Part of a small language model's weights: 10 layers, tied embeddings.
MLP neurons of a small language model. Each row is named by its layer, matrix (up: input weights) and neuron, and shows model dimensions 426-553. Each number is 128 + 32 x the weight over its row's rms, rounded and kept within 0 to 255. Numbers have three digits each.
A block is one neuron, or neurons of one layer that tend to fire together. After each block is what it responds to, as a language model described it from the Wikipedia text at the highest values.

L4.up924:119071142070158154141091162115109125131144070187085116131146101125109093058141145080130106121134122078159142063071118090080132087126121099191128110110076093131150153122096171116139152082090128154080180136172160125126166135085155078111149115112159134093101106136115113103106129064083172123161179123134096121087177113145091158167149083123162101085131076137134224059088156110144111150120
The last digit token that completes a multi-digit number, such as years (195-0), ISBNs, populations, prices or IDs; occasionally a word's closing piece.

L4.up945:136105139185167131143121107099113123155152131094046130155145106115133141144094102057117098122136143099098108160162139135080170186130072160147166148170116089136133175113102141125137119170128149141180145142100204125111124132114176120138159149106068150075187148147176117152164143114200104161076092110151102113107096136138179143168147142140142125086135121086104122165071106239131144102158
Non-initial word-piece tokens inside a split word, often after a hyphen or prefix, e.g. cont-ending, mis-chie-vous, re-mod-elling, sky-sc-raper.

L7.up529:128106116135117180147125088112090113165131121133165127142122107079128157079083105158131108101149149132089108095167131136119096077142137105155074083146132184074146117146125192136086167116130138071145133144141109137186095149124137090172134133128128165140101073167119146114157102146131193198095093112149077106178135118143059102112164128120109110109108117101150107108077093166127107176110
L7.up532:192117133116142154085137094197122113090092129160061148163128146097137126114059127155130084106176137144093139197133127112097142163194137118121111138139189175114106079135086165087119155124138082161131088159093122057167093175121134145166103088158143131146131130218107135106141133112069157120141096134122065130124116115092134173162176152112103107084126101169120143159107083152160129174119
L7.up611:140085077169059143142118131128147108058153081119103092145070144154145130118190088148141177095148155117109118097080085120096106116181131133217176079159131119104119115152056172102123160135123072151126153133120162128122130181130117142205063173078076112078177069206109149135142153149094114113147116135155095143122155149131166103156163126081142141105168081152140114111106070156085124143155
L7.up875:136166126127111092126145150134131123107111127080161117135092149126152110069147072119133128093149077102114095122112104104162129122124082097089129128158122122122144097121132172112189113096116135112153125171104144145098109151155099158148151088119107171087140076168123139101107085058141178141135141142126159113100106143145089121206102110155079121077153062078117127167095123174131104126190
L7.up958:147142034164110169139131116155174145152183119106140073107154110075163113136114145118163158095164095098147088058098058159133112149171151175119110086124138145123145145116094128109183105134121096132080138147150136115196142115152104052124151096126101105182190165130104148138115164112104109113128114131120116101128127209203161133174143135156112125131149127134159141123086149137142136134188
L7.up1140:140099133122111160120067105092111129100142110119083124145151138072139098105164137093143081097189109065104098125128108095108074148140164166158087117087104117081157123179179141169138107081153136103109110133157132131135149136088155131118115164119072133112214124179105125132132098129135149107150106161158151128182117077171105107202094112119078155168122108101127049083121145136100092157107
L7.up1999:135119155207128167128113096157136091110144175127142094133112138155078094121159148148077127084110140118094077140167167099109091087115118114099120115134136134176072061102159142095093152138133169173129079173106199097180150147084161139156161157107129091158147080184114174108137123169141130113106106137137145079146118104092104102186200137102078098103129108103131126118112122104086134135103
L7.up2167:112169121067151093097155109135165137108163151080134146080077104140114069128148079091142116078178104070158137131160061156119113098126145122114185158166142149064073104137117100142143144093090087128179200137126181118089079122166135095154163115083187095107145102109178086103159152090121101076091093154085117164149142133095091169145181150126139177120159068139088150146125185154114087115154
Prepositions like in, at, of right after a named institution, venue or place, opening its location or date: School in Geneva, Stadium in 2008.

L4.up2489:143097171152086165110122148134107106149155151202144129118144096168099152097172061160088151110144084126167113119087152142156113116105131118103115125147114201157169143076172141079105168109146087172111177113097139110159132166135125122078188113062138130142136131172168132112172143099081153129136129159125101112103155165137076095121164149094083105188125154141104146085136102133121125082157
Prepositions such as to, in, with that follow a verb's noun object or a long noun phrase and begin its complement, e.g. sold X to, shipped her to X with, born in Pune to.

L4.up1837:140141143187183111141072105150136134103196151134155115093077104104147141140140151102128112128083109116188091085124119106151066100190163113174138116131103138055138111078116090128114115071137094148155185097086100081155140150179141151108171149137087155131138080158126153177163145082142085161127112147117149172130071038140157117144151160156103168187110132073100160148184118128131148154125
The state, country, or suffix that follows a comma after a place or company name, such as Johnson City, Texas; Suffolk, England; Schrödinger, LLC.

L4.up455:120106118161129084143044110172124093110150151185120135148109100091150128121138155114112136123125127165105100084108180153101146102133131065127123120199139099176058147119124133182139142144109178164151188153079111148110152139118138164117201150153178138068160127124104110203114119149142153123144191103124132180126122092116093201124126104118132155128136143121134119159074151151175121147112
First sub-word piece, usually a capital letter, that opens an abbreviation or rare name, often after a table pipe or parenthesis (MSc, D.C., NSV, Granville).

L7.up1062:079093129113140127125134132114075154167134121115116073139153129189125189176079146114134166124110126136132101167170103134120152168110110125141096091067124219141142126180119096138109170163116137127100159106126137131134090132153157149116103152112149088118111164152108106131131126115126110124092172136142076114105142117126186144176122120106116133163139111092110221112107056110088154155183
L7.up1390:119072076152165125169098147140111126160137107115095122116075075149096147139148083114117134137117113120142117091139108094151136115137161101095144101140175129114143081098119176161095211147106062158122148120092143156152174194114172105092165121109146132131118117190087129155140121100166111135080086139132089172070101129165146083103118120123070166144079104135177126130138137114129140136105
L7.up1419:101099111101149143146092116189139159123140141096186148161118146120158148110119164100109137089111152198098123051169129142124136135080188094110103137162135213144127148152167101114135145150075136141099161074122120142159121126172158156060204098104138165142103169175106102129111134131172135164164109141145167139115123138113160109137162088148165093087110144113076124142086072135122137144125
L7.up1513:132142141191160184143073123130083136146130153167133122081102102152126121115087117120177134139115112105066126095158108137134111153130118109144115087127105153145124163084149134154147075124103222170199148108091112148124132109079164128094167109160135128100167138143112067145107119161142111114080203130145090095158113049109119118103054187131129086056136110130155107110106135180184104158104
L7.up1632:128050164156127122130124124081108140173122117129139146175110109153144128124090130161048115140153149112115106112123158090144103147112106176092100130137175168116147127137126169185123144104117109113121163120109158149192125107168155167124181123149137194102132102187115149146147095124162119165058143143128084141131149114116077133140191132118151097125120119114098087174059139166123082056103
L7.up1738:126106129077124184123122178103113178161088115195169102086152065163103111135108099139148161105105140120112098100164081160115152120120133152117094103128106166127107168128144092164157157119125107070166154145138107150173084114174118125099120117113178178091136186099109131114078128125179083159084100147121143121172160114143092074114108164135148132134126133115125141112107117168109150214113
L7.up2223:142164062155141170102110136130087115137115102201151144136117108129141108138104131128109137095131060154121037119082200142096105144136097099144127058125147094095103086132156100130136117133150139169143166133078111114141131090134145166105136091117115181075196112156145079149136204154126109127065132127152126120134073115166110106159114117159111130134118128108077125156122125171152123150100
L7.up2412:204096099180099117138129148152162182112144149137194119093127124111131132178121087131128143069094075073136121151140179085113111117126155068168193095106127112122130159164098182105133124146142137134135177102157143142160123106130135130130129104109176150126121080140135139168170113116139090096179075144217110186168137068098158155159085129104108148174123184060125084058102083146136200111154
First pieces of capitalized abbreviations in table headers or parenthesized acronyms (DET, BPG, (AANES), (CLT)), formula digits, and some verbs and prepositions after company subjects.

L7.up22:179105107159066116128164156164115137114151148104135141183138138098095140049083140121134160054112120082160130180148115188090158157158135057183118138176170088125129132168153107141171101163088151103064171117078131149136126137116132134107128176134137119113134100124156084116142137130130134119130081128124123162155132050082153134130142092104126110128189095108104143142138152172057131140217
L7.up141:168182087089195139155100151168098145121139119149137094161116070144125123107081065150173189117124087106157104148181103116070208126144157138143132122093128155131077147172164166123146104119113151111139160089128130148042112128186151142113115161117151107174149164069144144152111125131167103102075128153119132115132143150183098158173117107092013154099159161125128143127185114112124112116171
L7.up1313:084133113200134069117099071141077084059064098099092157188120113148129132127126129137144157085179144175151101146155152165092106099133146154155103156125156149147100053098147170112082126053091161155128153120111180091085128155138147173144141121080127168131161087120196144158142083052146077143099097136098139168102163103164080103156105096124161118158088124097078137114151119153150125127138
L7.up1431:131125160210113126092089039206136103110099124148154119110098142099102109154089146132131144155110107106139151206082144102125118118150151147105145168190132089166110116123155116126149095102174232088143117153088107116120130160128148088128189166136109101166209135094151122159103127135134115126140108134138159090119136124109137150171148114142143156142103104132048141170134052171119118152202
L7.up1904:184072138141078072130094102143162117152130128158115109164065113101123159141107114090089134112155188144174124111156105145113149082155161105166143086158120106103154118122183148149115101088159162107143143130166130125127135109178132154133122126110201110136164133124196156100118096091136155094158193170126107117162140099152082107117154098069096155124158096052133125086154142069130135157122
L7.up1980:201114082153112091131118088134154157135157129149091116182151079105077140051129078092164164086127143127156112112143115101116122064142114114179126118174176181116160138092108146111136118090098132114145182186089177124102155107104153154137136137157139155110166093133101143113123060059149106111125222135166039095155166060105143145130130069098122172102170126114153133140158112107141136122158
L7.up2305:134110092133129114164180122145134170122110121158140164128103122188116165028173127108111120099184142118090128127145117105107137100217140201078119103206146110150153097111117163120101118069108124151092192116101124099173145107122185116146166143141138183152128148094080159138169116105155125128157153129131127095071111106135098087137148135119158071144154083039157096103098140122092137167116
L7.up2548:132115153151170138078090112149118127076130092132133091160124101164113163040162175115128129112148086133145137136149136184106172104115150099165124150188137125174140155137111157127114140158110146114152153078049149160073137101132116103156163117122178148132117107100087133124087132056196119165174191141155122102141168090170126142105122065058128141159183118126110104069133110134152089179180
Hyphens inside compounds (right-handed, first-team, short-lived), "No." and pipes in squad or election table headers, and mid-word fragments.

L2.up8:096081111160130128097141106205096077159202160146108150166104088087135190086105119098085128155111027100122118191130124116099175092183133135143128124175177148103120118131177119160135145118087165121204135129165127053126153161104203147218118117087140126096087119198140112144157143168135081115123100153142130148125100088177102170142179109081106162188190100097142214114140134061151157158104
L2.up304:129125074166123078140057120159158108133140119139158127146095112113106095147185160086088097116141112105069039074186163148084122109158183122165115177149130077104118179137112126134157139128075114119156129164112096177077137137156176106170124111121183160136155112110168127204077146163124155125104084119142064169133119110114175129147139073102131129166117104155159151139151116168129130168130
L2.up680:129082142103141125098067151192129106164197154092162164139093118081149170104084141078084101188142075138106109130152109101093176081162183107156120145154112164073112116131152120147161134088076177118202126119125100079145128135101194104255123100071162163112100117149145108114138108134101101126146069153159062167096089084183118146183205090094107158230189117097142207073106153066140170150113
L2.up890:114107120100156084144109142210128110099175167165148160131115132147114075141154170085045072192128163122137018161175146185139179141167153136181127161129136085122107178097096114125158114110040185096189131173075146155070146125138159125162123104112162148099141127106168098160046119172083152140131139071153128151087138108123156133192176151091112166121137113166124185170144139160093084149095
L2.up1472:126109081138151079095076151202143098146199154137150097142085082069167163162166097082093146159149110093124037153168154112113150104176168112117099135191116147117080116204177100148124158100103149113166107164119143124137141162115143142239124145076148153060079105156122128152098099151128091145065104100161111151085097067155101161135202112087096161144116158053148179106141125153109151134108
L2.up1670:132131112121108095162121095220141093138155126159122109182078074045169147093126149069104120151120105136083061114115099161076123119144135137191130099091126097140125202133133120146171132139103133111161168140112112093087151169146181141173163116080187147119109122164178089125082107168093117174144071153139100149078106044116114132111178134139100147127118083142141158112127150128138140152120
L2.up1705:077107090136170046149061147171114143100139095183164139150104120144075114127135167115072108136112140091100058096121117176096121114181170127187102139132104147107156106136165128137118106114026128102166122183151109157106134153180168063145111095148137191122165119121131144158085105147125143107106127060132136157087089128137124121195118135094042122161125176096126159156181150162132129186133
L2.up1933:121099085122154126081111132163118077146186187094144143155090088089151158116106174081118112207137112118086088145179166084128162105167118142155142155147161159094132152142166096163149110111111160124203135111116127104132171151107190105236127087075159203100118131105132088109140129117135101145102074122139139148113087092176108144177209119137113157193188112078181188122137129079142175148100
First pieces of longer, multi-token words, often names in infoboxes, tables and credit lists, such as dil(apidated), Ostr(ava), Const(ables).

L2.up50:128104156121097157095117127166147081141152111105136127066099085089156164159126136150101092104117085115140117141157140135125173168182131112104119137131140136088100105123163148088111154095118170130169177109101147136125160150154142099127125130182140124134110162135143077103185102127140167128088087172148137118151127096155129068128118186108102119150139140118057114100080140140135109109113
L2.up293:173125101157156163124067095168155107159144103097072110078129103122154130134074121116128181129144034108132117171130119079108180071167125112159107118165132148140135116155173151142148148157127178091124107087169120057130158136114173128143089138076117128126098087192151091153180106129162127081088105194181111130085092076199150163136194072103099131153154134118105179078143138097103105149121
L2.up1211:152109140153149138136082058175133140123160126141089100097115076100150179139095098112119174136138026135131130146125124082088146107165129107198124150189158129136124140126160147132169129113124181105120126081136106079113160162110171127149089151095106166128084122171152090139173103124148119136080089168166117131099084051182113176141196096080089114148184081098104214064127129091164122131138
L2.up1755:134119110149138140088076083156126122151149132146086106132138074122119130154072106119145164100148064113104105161115140086106171078175141101143102158164094129131135122152175121141133144120115199098145119093146123100115159133123129124120106168106105116141124079168139093147171115113145096118101119185187123150122056077153135168155184099092109082138182126090106193116129102070124121151171
L2.up1955:153104109198137109080104117143103110163153118111064085132130080156158156162104130116171159148151054138114136125131111151117145101166130100126114117176117118152118164182196122142184133124137185077142116075135125077125194168108137120129097076101093158129122144123155066119162111139164128152110101191172123100094061089137089120126169107127097129191141137096122192062150117123131135131118
L2.up1988:138099087147123130080080122181121095141146131097089117159134078121151171142071115128135149131178060129118126096116114090137133086169184132138134121196113147132107139171170146133196129102143189096149142081085122070153191143140164146141111106068107138143118107135129087129179131082161105109091104177148095101090076131165119107145230104119091099178140114087126182077137110069131129121136
L2.up2357:135103121131110081127088101189128104128163104134085141091135093109123120171115064155162133078158121133132049133143144117099129096130133118165143163096102128106126129141121165135101132116122169102094134086117102149160119138129168121113132103104183137102130170142160068115170138136159179136099111183147085114145125085135163124149130153130089125102124117069067136083141145090117104135155
L2.up2366:148123100134142127077081105185108133151127142121069118109107079120120190163098114124145155126185029147099125137098143117114156089164145123151118134173144140111112090134175149125153111106099182112151127094108149057113142148120170159139091106107112112125093115125168092125171098096151128143066078181191104120093093065201110132124195047112124116180172078096100201067142125080113157121144
Prepositions, verbs and connectors that lead straight into a named or listed object, such as following, include, with, directed by, as.

L2.up820:124103133110119089082118154131123103155165144045151126194140072122113234050139146066100125169165087136131113111127130097097145141184138152130137117114116182034085123104161133129152121051107160143202143122079093086162139126140133103202103134096138222114136142121089145103201084121148106179126067161150086105151119146163152107170130185139085123194112153115172152134140122109081202137079
L2.up1286:114116094139137193092098149156114078169174142067144149131147058095134149076097156122088130198108085131075109150165142082106187075197156138127124135122143183087120120140160125124121122103111174114188116120130124080131133131134255127167127120135164178129110140150107113109162127165191131099117064130140086128105101101163125133169177125123107194185174126108185178117133117064163179164088
L2.up1313:164079120092086163041144188126127116147166165038160109193143088130073238104152127097149093136129101143092124117131162094111167130117133133125171108135142213065083101132060109139157130096144159116153119164093119107160093149155151139160143156096105193124140147164091141143206089104139116161139070152142109120124145150141157123160141204175095152145101131156180134118128090106086184100102
L2.up1377:131080105190152175102098127158141105145160156111124088091128087121148165095130075110129171056130086150118155130149136103112184101164159120145148152193098117125132073126191079115139115097128160120141136092160102068127152160100193167192090183088112127156088140147115125139182123146110100112105122161165083130137113070191145163147166137091088091142195127094147153102134133089107141149119
L2.up1798:131142155163123156134092133154151143122105113130088091077178066136096215138151105160146198094111104155149131120096100091103156114181194114143114110168126131171155100130128131093096147148084164105075130129136117112118141191125142133179068207119125142107122161154097144125141119143165100140137116119186160104176146059148094079098125155088128111115138131112112172086120148106095106086107
L2.up2170:123094127104085141111129164148134147167180165067172095180131089167116189076131125120129106159147093139109098130105126087098158109165171130127165130076170137087100137138125128115146112106090130069196123144095079104157126126147177103186113088081079169115149137111106133106177084138123091127136069164180089095133075119124141106145163179180091144154147178096164145107126153119068194157075
L2.up2284:142084165108150140111119154143128180123189125061092111131124047149101193102140106131142158111120092149098111136123120104060176130194180130161128153099161152092123138116179159122138141121098120087152120104127124062169136134142149117165112129101119185078113145116124128129158115141136105156120096149155046109120106082150107101171161137137150177163130140115143171093155134095099200138113
L2.up2355:151099178119134188084110148082105149121173138093068110171154068096113203123100138131115151133162059131079143121122148057107165112149178118114160139143122163119147093105207110120124167103116158113155143073086124045198148125148167143157119129135135166142107103138116147109170096114142162131099125152150081103140102090177149168164174135109093129159180108187177161115123144114125165114080
Single digit tokens within multi-digit numbers, mostly in years, dates, counts, coordinates, and table cells, such as 1'9'15, 2'0'14, 2,25'0'.

L7.up210:174143171151109140151167144121091103118175137167083095099117148142068077120147146067180202121084162123104079114143132135127124114131099051132150091117138149172123113145139130146105153084124126076179124100191180128140104168146136121154112087137132101111144149159083122172135144110100139113083174173170082116165105117200114099105153160038134093119149093169193145088150135078155123128090
L7.up260:180114143113174177166125136150139138090143116136109068087081153105130097112145108115082174132121135147105127087127091178138174171191129142174160097145156154150172099181174174174148093108057090092102097152142127167103110170164127079130087101092132100121119126151140078093117179126133121098140111137087071164151053112122149108127126123188130153137117110166147175066149120089148176134128
L7.up267:162125151169081228168154130136119140096170151137158143137095123116116097086150177184147183083142135121111091099162179128113176106168123141116119067150098086200104106130124129152167154084106125144152149108174122148132075188126112139179092137125107125139106100172104095119150135119102087103074158139125145117168102056147144151051119117104142130083128071172173171086208103130086092183126
L7.up715:169057138138074106163122154157120179180140151100146124070105144107089125168189162148105122171135153125096105172096080112125113112115097130121125124117124120168123139143131221153091111132102103109114103140106119101183170120115125072157117157082085090151142163113088044161158207141124160148141110143190069097191117138134116113123188063117086087137105095100147200149083105127127158156105
L7.up953:101090110144119108161090127121197077148179136130115103095106104109151079053133083105130164092123157132192100057165068089136092149195108062126157097149112137144170050090161170148141172147114140111166139126206133186169158136226131133115121140118148114189106111134155110155131189133180114126099174150151128128101120119170133120125148085098089108128147092105117152152146127121140075131106
L7.up1656:095092092135106121143055123133119161090136140108147070128118120160168148096125102083169168127125072080185124106127079108155124122103104157149089083098130080137115123136093097135095157074063141179074108141159139088112125168115121121140100149100136132163153087128114137143160132111120097149087126123151124096160139132122212144111183153154137139082130111143122160096043120098144102183108
L7.up1908:105101104144124145097095132103112126126195181146130114192104151121125164083144104154146219107125176151087116155118120117129179115146092103141121100167095124155187166089174185109118144064155084140149168130129184148148125172126145134140122131130154155144117172067070118141189106107151111093097175145106085102191160107192075098099151101066087133119168150106192113090146060182132114160090
L7.up2149:162136138129103106107094048118118088145164122191065095103188139128135134110142180170122163145154137151144113103087140063123199145157161104143127106103104128116144140147181135123061154121156131093096154059224164131144177133151093130180126180156141105122145131077149094104131190109100137168159200103129098054123124123181090106127140103072065105109165139157062129097116097051153112117125
Last digit of a multi-digit number, especially vote counts in election tables (5,63|0, 8,88|2), and also years and catalog numbers.

L7.up232:159158139144073152140186108142141119155140100112071077106096056112125140121085094124129104102115121108136197093182138119108126121120141093092173179164146115129105096088117149090122171149134192133153174118067135069158075149162175179179104173108170133114101129181132070089117174149133116170111058152086179107106069091098162107115164094112162165171145126107135132111159139139099102095142
L7.up696:149167136124188089164098045152131126122176160129111096136136182120184112097097125154117134162126131083090121114133070113149128066168137180100113098137097137094163129113108090146097121115103152127151108190105117135118141141104112143127110104087148102163147099149153115125083145160099108110121079138112114115124105140160097125084173095089172135195107107046109149087105119139053168119135
L7.up741:145065084092037146130127097062139082158147136098162037127153141157128088108139166162167136125142137140139077095168148157122151096181109132167135104174168129109140131148146063113132178114071162107075160148086133091135107143236133123157094085160108157113112105165110109123138095145122113115134127129176139142165056112107112101138136115142094100145115156120121117095131162040090171135148
L7.up754:142136157114129077102159132147130043136144089130127053167123174156131114120098137142142108156163159162146120134148081099078125157145153118184135045221188141121097165094141098095194142114110164070165153120138166125139103124105089137116111108159095193092122121133094137133137074125108102118202094123131096137056115123167125032124125118057121117134184143133107082080187086152151150157147
L7.up1036:121114114114156096109061088137112070114153120058174106147099068096151147106137130113087188122105108112145108119149089128138120087221137136103110055173155156093142125076141058162163145130195150154124131131113120132128138108161131121128140117151131176183109140205140100139122130103090114106074122133141129136174121059142094154087100185176117138193107102068108132111156113139071124146133
L7.up1696:076109108103147121143073110115153117109145129132100156156118148095211105116108085111174128092131121116122100081153134094158121091171100141121099117195152163104152130052090073162121162156122111142097152156188125133140103111159088114137189134132122096163168113164140137147125128092126120137126086128098115170120141110196073098123190126155128133171125085080060104132084122096042131162141
L7.up2197:151133122109145168088122134089143129180125131122122088114116137120115090158151137101104163155141076159143070176136104072098118079117126181115059079110094087130126154165116138169160084144057056153139142138129128106097126132108110109094097098172118120129220191158109084162122150186101138103109106175163126101196131102172084072121144140147140149072145140147143230203169118135102172189106
L7.up2481:171087120157106091112161131131136144127105109061151090169112108123132134112101099103124122158145085078096106080157101088106132092147127174109108076164142146107167104143155078107110168127119121102092141078099124099176107100192119160123101129110070150102152122121118119114155135137149091085140122152129128048085098094134076094191122124129129124146126117067131160166120091149099122098165
The 9 and 1 digits opening four-digit years in lists and date ranges (1'9'95, born' '1989), plus state or country names after a comma (New York, Texas).

L2.up390:131124184131058131127164145123086105110097153109107129153083164166157137103103120088113099091106143138128145124111116153142127094143103074119149128147126192166157090152136115083128117116107147099137126191194115105139098181137093146164132084152072182122177087136134134118147069068164163146078114160141183142115115108151089062142147093091114088112146120078136193112112135097128168146106
L2.up678:092035141112088169095130162105112043128125174146118110128135147115154147128123095163109102085129128134099080118097154129166098186098152114131108126167123180175119105072096142079160086134086137128140094158187153094099137116084070152139113138164173144162095120161112159171147165101111145161123070140149196148147118147171092137131130142168136098128180130146103096104105120148125116124175
L2.up716:120132171103159131122105092133072034187146143143131123146104143183121176143161208166124092122162173114157140058119110140147132170110108116129062100159170125119131083171103142181149175080104125119128144120145112112133103121107135142161092121103154128114096099229131141143120154113110154107126082088140191179120080141130195138139118084152103137121144081113116175094156112115138144133076
L2.up1318:177091078122209086116147154146108159117117116143143113095173135132105131114103135125110097071070071141117171111100149089113123129125125128177125113146116169149162165141133166179135068072100116143145108156205134105119102103135092061170118116206104172185119162130115143114091153090179141134133133126140168150128147138198181118101127104120193098139127063127147086091135108092174113153146
L2.up1855:131058095165097093138125147120116127133137156091132147161172111161109101128151047139106075129186188131135171130131174180151174146035114151109181101119144137115109120061099081125110067116140150108123069181146160097133093127116114125135119100106110124096162089113113151122128129089134111177086087127157116160164130081103137159109135112126094073101066130141140112142129142144054191120123
L2.up1930:119069092113125127107129105117148069106085106140128115139065193098133094133150079110087069124170178120093140145096081155106069182119055134080164153141108118181119106120065150126171152055163127103124168095194080073172080151094156118176113129183131141139128136112125134077154109068080133089174176143131135088135094133194171137115139105151120097121159119118125174118130105091149122145117
L2.up1962:136083120174139125069142132157121170142087157143105136146114145121131151127134105152101085166162108080142106091166088174195086117134080046140065109155207161170114123107132155114100146112128110107138133176167105116151113167101077160152121110150137174146122093052143122130128179111120110160108102106125118144141137133169128118099112107176171148138126133169112041077136125152152126134106
L2.up2018:112057121164120144133072092145134124146135125169128129102120168101148162119111083170111067073148071114167110109115145159127162118122128146135106135142186155168141114184077073142126137076167155108096069206151112135090081147158123117123092109098142192185089098110125131126178155133159121156123135103134148132157153107135173121079119115138134107154184100127119057109188158149127157107123
Mostly "such" opening an example list or emphasis (such as asset freezes, such an outstanding); also "=" starting article titles and mid-word name pieces.

L2.up20:067142147129068141167120164139141171169134187140104144168143151065172146135118100091112138157155158177117130104173106100125095087119156116181143084104179169160151106117139157118125102162135131124092100167159086123070149067133097143087120135079167101041162175071134124152090094132129086125128115123144109192175136221128185129145116132124110102140140127101125082145183151104188109094112
L2.up425:052164130133122156141118133133133100198130144177131137124185110115149150184144134156131088134052097103156097185207164198141132113106120122167094133134080061146119141056128202088125213118115142142157122126099124150077146122124101137107104096170140163155099080141103129131074110125136071124154049087135187144166165178114138135142133124194199178128132105139140066163107132124117087101115
L2.up829:166066096112097132140138160146145150180171143222167159150166094141126163089134089163129147107174130038141127148139109130167137170177204173103080127150139190119140104081123183125109132138098146136112139137140097146180125109076125119107103071143053112212147055164115129099110117138158109106136154131159131107148163148126108094099137096138167110103113095195131072134125156104156128146167
L2.up1613:115139107124118162116150125126140107150064105140129116149123156140123167158113131125090139109194057082162137149185116113152113100090179164121085171081107151175101086127101097131112173156147118130156077159116190087090106166078101203098135076150056118129124081010117118073086135173162138119095114159111121138112153160120132105135129116128093147119156150216141061116234129178126089105149
L2.up1845:157127151104100150177139128144078142204120168175147146124148134107117210145115112196144127102112126205151122142122130113163111157118132134168165133118124155135152103128148120148102098177110124114101123157089128146124117138107071081112125086124113120123180129136100151150080125175094141104161157095155124134116161165113142150067101114176145118122117120169107054158120159086122101101132
L2.up1860:083138167124124133159219126077213091142107119099128134115168179155143138114080132154134109154127096143076134093138078087148132099146137074082108188179148140131088119084108175089113154143111111128113131173198073132118140147155053141105149119155144138184125124170117142105146071109170159140085143140159194102127171159132087092174095133141143150139142104148131094121115159124110111064132
L2.up2125:143108118123220124109075075167093100158108167111159121169125135139121096173139163165133083113111107104112093153106119064146158142192075090091078144169097101132089158058126204086142114136123159102196108145104120161132144153104097171141132076104137170083120143132155128150105131097157148137133144104147230084113112138135192082139125136160111148143090121236136090107140130122110163104152
L2.up2232:105135134056130136149116131109114072121084138146117125166082161058144146161139046109130125133113131129126101110203171080154114146072092085093144113120176088112154107151146124147089122113185136168148134128107118104114186099057123176146112138145154120055090127074102141093125101099152147149124149220144072160155099141108109156145126083126122140109094136097132143143088084113097115123139
Mainly "out" after verbs or as a prefix (break out, singled out, outstretched), plus weaker hits on up, while, whilst, Early, same.